config = dict(
    num_hidden_layers=16,
    init_std_down=0.0,
    schedule='wsd',
    max_steps=10892,
)
MLP neurons of a small language model. Each row is named by its layer, matrix (gate and up: input weights; down: output weights) and neuron, and shows model dimensions 0-191. Each number is 128 + 32 x the weight over its row's rms, rounded and kept within 0 to 255. Numbers have three digits each. A neuron's up and down rows have the sign that makes its largest values positive.
After each neuron's rows, "fires after" lists the tokens most often just before its 100 highest values on Wikipedia text that the model never trained on. A number after a token or word is its count.

L7.gate172:147132085098133141102161086129126120192102119157104096136121083139095109111181143148051167131104117127121153172138152095111133107096129132128074174125110067118184117161143115098157158130104111163062101139151132219133202112100090099098155163124114192129065138193133147121078193121154183137144152109180178124084099047089097108113137086168107135137152126171086146130143111128070199105130080144100151133115081152111146073087165121104154121107157145146126152149113157082123113158146127134108101140136151165119103175121128140179125169112184114123119164150101129148141019171124099162
L7.up172:090109109115154082107143127141158140098110139096095195184126100112139103118161091121110021142145089151093133136132086104075125208164127114136078167150075132110138135149152072045137158095187138126148155120103127127129136124071145120110102159095172172076125131066128084077109130186128092112082124129151173153113153120100102130164134181082132151078066104111100140094146137162112136126158152175176121175125103189124098099116145083173155150111074132171146141094124130103141110150119182179191103130168104081162150152180097083188121115113108061127175097124144139120150115154115159106
L7.down172:145119139130147124148151111203166084119101104128129115086109100127122157161106085158096141117127150175056076128169130070076101086061124126114133097108116120125078147121100150136115110192142135154162159140126128138100151137118052170151140109159128165186152177110102133085130130102170147139152101155135114085054145117125086099125143208073120095140172128114154161104206107082189158115114104199125161103143133122076152135142089098136099131091120181160165130163111062100154068133114142111124137134136135110108171146099077093129136137165164145204226090142165066149146096110130153140
fires after: "=" 94, "." 4

L5.gate63:177187155165107074188156083091156085149181150123113123092164105115151133160172172158136133145179103169127119100140158111096102137105103100054123178134110147035077145132116140119091162156126129169105166088123090083111108119099154130083077096076158143144137116132169145122071106177188136165159161145177113137134147104204135122111126188104144143095060155190104096090083175136083117115150149154146116121149097140183083091119191095065125142143062088122129088092172127160092105132159082153159151093124140193116125089159100102153099104139164132098140133125128114152134117133116160107
L5.up63:131110079140156159105154067047131159104111095120149155097102138196111057153113129108154095126082150120122138173118129144128108126055163109131166157149141139177093101122126088108110144101132145092132129156134135150076103122096145168114166133143100161109169132062135154066087147113138090134154087168153167108148153081160140108161152092116102123131083096190105091157122142176126189140054201136139170128083150114105108140146115182089158181087138102094119160150139113177152113174093112083119132074125153125109161102160104080201094107130117163176150029101158098149158125120198140138
L5.down63:138102120168139123112087128128132112096100127122079146148117133106163133141134192082142138192070132092131131106139128083127079144151112072086121173173140166140136151107080142165117073123144149119124142094106143109081173135164179076141173144063152087220165094111111079113122132128112116114080108102211140085115164156115129197123102155116126077118116166184071132145121111123094140133130102122191120122163096115134146136121078116131123062084150140065134173152078180087119157172170208115186139147115144137143135194125152138114138152085125095139123152127203097110101176162052138134
fires after: "," 44, ":" 13, "-" 6

L9.gate137:169193158118112145170147110104150130185142192113178038102080139167131128096175173134141144158136101118138161138125129052172165165103172121158110123091097123136095122170162152106117167158145143107154197105110144109119079101114136158142063098141088134103173153122107092113164099155150135138099152143125100115174143124153169124098074141150153116072140106158076119115044172170093145094119129137145093107117131174098079065159154203128218139144130106073154115158154145122130126184079168142156101138106068161137091088102122093143145097088100108129131144100125178122087148077080140117
L9.up137:119198132175151122105178150105161086103090082118127190124175142154159177172150108088132087118115069125134140144137169100096177146117143149142117097161116128139148139161143200100144160113165114140111152106181128121165122100088124111208054112090127119144202136133132058146113151134123167138088144139116121135180163093128139171175116171131105079095108110134122105190086166126066100087104094100151069098096120122142114110142149113099087138168166127082082079168177131129188206130137137184128151119102170106102178126137115140051169081184093091147103103158113138134090151127126103091
L9.down137:117091135157120129142102126133086150085091104110104128144113107143164146126094102124080058096115179081149097179087152155106086137149139097092115072189124097135121179111120110118109149105127097141109155104121142140065181120134112174100092170125156096151137122146110125161132135131057131154124078167148090101163131086111150135166138106113106139115081105152109110120130132115255118168176107194102091141155122163160160161106102107164133115139095154141113117173122165144116097129168130121097108122193137127151169167115150126135105127096232099170129152113094104159145082144172102107
fires after: " (" 18, " the" 13, "\n\n" 11, " \"" 10, "\n" 5

L2.gate275:164194139150117122132147100113143140078155137141095130164175167160205137168146127117096151114136118095145144063125145109128143146106089159136159066151109166119147113171099186123122166097152187129157180100052174119117084131145066107141137069072114110073042140162069133094124140165145087161130102133119090070192125105207084155115062103132111124093158137127143073167144148153146111107156135085078087110113127129167108118110155105195106146125099183126058112131129090160151124168159141131170161150126133127118138138124132151120070129129098149129180159126152197175136125126091071125
L2.up275:115174148104141180064190160164147077062127050134125074090072149143149095113103154177086191131148129120163128166161108130113151123065136175135135072164150137098162126090162115145150174096139112153115139161153099090154105122125091079178133124132147181098141119147139107077151156113091139094097092118128053139141122080148119131101162070090105111129176108115158137140081112163120183139100105159168125153129150091128111105139114101122114170152119118110122081109118114193142109170128152119145138109115106133083248098173150132104160150124150135173098073111203158088078112108139193109
L2.down275:042156095126170099085107116139103083076114111154097090129116130138152095175089135163148122138147164154151105142151088110150169124110135096173144089128189093141157122135169098119140129155156163125099172093085098178119078120135097124080150144137124154139156139153159094089121183020086142120132109125148140117154103088117158115065120122058118133142122085073144115102123142099094118164127138177203087097189140101129139181132107155137132130129124120130095071145118146194110158155053141165139126187141177093140157154173175147194104140091080187131154094090151160138142068094109177163
fires after: " (" 34, " \"" 14, "\n\n" 9, "\n" 6, " ISBN" 5, "-" 4

L10.gate371:179152159097149108079141147054085132178066158150129152123122105151121162146122109025103124164157070105136128165144109111159135169065139131100108150127107157149119117157105173178164125163096150133156090110208115124095163103123118116125090108133158131070138093077224155163113108123201104173099177128188100175171146102087211103101132186098100092183139178127096145156140150118103118138133098138115137071161131096127116142154148156076208118141131118169145138075105130083098062099178122152111103096133087113113123097108152160128132118149136116119114163130102143177134115121148116103
L10.up371:136121103104177112144167145090191159116136114110169150127145139146131081087130135139162156144146071120111148151102128175138183121122127123099131112151220146065126122111128096069099085146171168118080132115085184160065155160078114118111147139101157137125107113106084205114110152155128092099136167118117145114137088092173154078207131057164117070157181152161105104133113127190095127123119112045120124102148192091160121145127136156122127132101141122200154106114140136186151129146145208111125061119148144122085108093073114136096114123101119118131185094100106028151136112143095118118
L10.down371:153087077064135119116112071134169151206122099061133202148131104173148089141136101149193125160096113079171112204070120123106101125120148158097076137172131192058198193122102075107106102126173043143090136154152130130163161092137150147128153100151109165074159184195155115127077102150123131117144124110124133124122130126149159134136087139067099136163187125184171119103093105108154108106112093126106125132104074098125120133111140158120093122145100106115076139128108127134102119125124131133114175138104149136165160135132056152130117103112120086129159186127144112169196134190168138098
fires after: "|" 45, "-" 36

L12.gate154:131072095139049105110107094124141175121112130085174110112153137166082121141118142140118105130118052154171151127126096140163135126080152135114132130137130129121146128179137192132120127134146174081146163123149155077079098124129178173086115105122179122098112124159150148108089169178107141158160127126123088130100142182177165064144094113151076106096115174129077111139139076146149111132175234133074112099214125158156144132094097057101093091105116104139155119069046154129170087109135156140121130124173106116105070152165119084196187162144130105118085089088121146166145142097150096132
L12.up154:139125129145090163158083163097127123142177109138171123109124177141107141102139109117115189173135070071096135121094134085131113112144153132124107152131110112091200097126156103100127128118120158180162133114117119156170089157135110134088124088099142143164134151058174114125072159150135160119070157122142173113110111112183098203086156132135109113140155185184105087174126139111144122141179084068197114148125096158081170162049120142165119133132092113104171094124159136143119092118127132143157174145104107163076143096167153130107039139143152062196089068139153051083146139087107073162
L12.down154:094177151135156150101095070142083124125061129119110095151115106058155065135137078101164097153163135177150114114137075113089112100090128181142165117104105162144166145131089101139128150122132183108132119108105123138092185124129161112116087138147149102156154138186078121161123171151142159067113136121059132161173165183145109098094138097153155108103113093065141124150148163110084127149102124141123161112154142122202195130217166109130148194151114078096070123178081091114072156120134124117104111142104087118174125166169120112096136088105135141115125217153104180187109111086156166115
fires after: "\n" 49, " in" 9, "-" 7, " (" 5, " –" 4

L6.gate319:131169178087135183126092066119053087134135165139110119090131087055097201117130125146163077122137106121099124086166188129109125100118155103098137076129131148164112143157161143120164143156115148126074087141167165192083152093110122101161109116175120178142121146105144139083108136113183139136103171115126125150108111113118089129122139190175130189155122118100113169113118122110120135086156145198113142115125135137075141147128133147168140164160161141201145107152154072158124027100106175094084148174177124097154070142135079062169044101089150093129161142121125103130134069108131146140
L6.up319:163079150155141133168161125121153137090129128144087085147125063095147097107139148123157149145160132153095206087214144101096145112185160116110136102142093123139113117158114131085168096091176137183148088106128102212126167144094118084103090101165169162083108159125130117158101140143159172120137101143135131133161100081150147111096132053111130136155100122081132068161079187123047186112136069164094162131104117132182112089102147063102206198103137115088162145115111133083117111174124163165094129167093138168069145112075134097136132117103100164137114128154134163124131108117169107175
L6.down319:134145145081138172138054086127083074149142145130102137124100093154111168113105124141141100133132063109077120102156180139106090198124099101136175115121119139149111125162133152158080091209116094101102171105127122106088136155129145175150153119208074132149174141067087104069077130133213185107137141153116108120134108128078102122105104215112127152137122145113120127117179175119099139113123132195147124112146129114052144154099142142114132155144117145179122129177162068155162067137118168064138167151158139131137135153162076054122143150108192123177135118130084122112152065091144139152
fires after: "." 84

L2.gate219:116164153110090131112095117106170145095088152137112080133147177147107140152203117127092137147180171105056111090080163123173085157112112135120114179137097132065143117119120164076067089134125110126130180156103111106078106133156151093124089107125173144139129140199142107118142159180159175143131166122150079109108186090133105085139092114107143143115142124171132126186073114148140129130161075105082119147112078197133058127135123104093055137130096133102168117108137105148189094159154134119187127148111127179132096149132128073185181168175194123164110108186185139110134111101104057105
L2.up219:110161079139136094150161151170102160092137159103171123171148146158096100123148087070115117133156087137132101158122081091118126144105133164146116112177166081118160157184229130130197129088100185058083166151133105079122171152081076165117146069146099101099150144047120108166147168102117160122050115068152134126152118142097186165149129111090147187172150169135123146104146089124164148073124085120125136101103146180131097129169114204134105162082116080081137094132142126141166141142107145142139142131124149156137126083155189118162079084130128134127140097116097126167099053115146134117
L2.down219:110128112154169135189082134166112099081153180082121099187148194072100150113106131130095141133125119105157148107147081081119115078079079134089126090164128110135139136131147114079159091126082174126140188128126132144168120121108089183093158198114129148184108131049152063146086164043159142151073156164144127097159102117143113113139110119153078123149116177165129164155135117076120111081150104065111134166136139173124195121138178120112161103105140158110170135123157162141146138147155126113154161103181127086147071129146112133099136110149121194083149121085091118160083139100219169153
fires after: " in" 24, " (" 15, "\n" 14, "=" 5

L5.gate73:129153149137115130135135109156114162065151198124101033117130151100147229077198186155131175093171110168165178107122086098094078151114106105125136123112128156136098101134096123144130145160087069180151166156130108115118140083131109090159167103151113165097127155145101137114115135162125162165137101114123129160093186110119081032151132086102107152121094127163142158201104096162117135138157138146130095151145161164122119143105134114108099165111139168072127091061140125136112119106117184055133112148156119133166100176167153095160097133108113136090107105106163206128103098090064136190
L5.up73:106088102110190151111164161133093128133140146096096128118110146137148139073125143132125098143137116162131155097170122107100094157116151135147110147138120126152138143092131053120088172127139191156127131129125161133132126101071102092124102137159151032051161181155104078153108141083120171187158172109041172124070128196108112123142100125095172169147112178122111035136147089148131145131119064108119152157110062139135142194118219114144114139126128151151152136152171131171159167110150128125150150109098100142130162125150112216096081107141113183123163095119118170177072145093108095087
L5.down73:132112100146095140123106081141100099152160110124096140139171147124091174073129194089142097150133081148115115102153113115058101126108128202143114083166125148096174116118143136086239117122141167122066052096122159173147121136113094090154084103168136140142069129118152102133155148057101138100108082114097161115127158143102141081128101107144159124148155167163127112137117137171126084110183107173098111204087054117096148162157142133109152174138109147183136106136130132195154149148163140136095142143154143114141157154126155056076115116101177169161153151129091185106061061172126122119
fires after: " (" 24, " In" 15, "," 11, "In" 9, " in" 8

L10.gate11:110122129183169143177182134109154085183112141100136107123157145155094112156061164126117122144159050064167122109142091117157121179147168101109104107199175141109112167123163137091065101140142125142100087169135132111132123074088224156144140101195139147066167155146117119056103138116173126136181061106136129122190136133141130132083106082092048134097106160180135092137159136117139161119114133114118134128172109135103137167140103110105137134170159072142124102060142121144165153082098098107167126096184090109112101138164117147159119119121106189181154098095075161143095107105144105085
L10.up11:164083094184130130190092108080064133088073094094125146127142115174103122175105154091141094062122129139160091117174125138173164176176125130189149152109133119116159134158112156127131173145156160180119176136147124099142133132124134089116135142135144115142125119092090105034165139171194164136135113134127138178101097036164165082170107151087144131140090111137140088142109089126049048105092133105161155162131157120177101123144188158088150126121147088145118125166153124183074095033095107125133152130078117172137131131116137128122133118137162046141136108123120088134091113153176120145
L10.down11:103074077099174145126178175120151083123078077096160121173161123158128052145163191149138149153163065109136117158099075089107122210104171118135100116081106156163131124174107097136168088121131139174157088138135116104100185120180167117062094105166119104148138125108115161154110162174102107193105113169174126144087110138144086110195151108115141141087073135133066099148104154157140113106158144141169136156121089112197187160166101099166125133145145107128101131141115114178118136141114193088130167074125112097130103153132120141138106140111088064118124164092176113112113078151050131104
fires after: "\n" 41, "." 27, "-" 4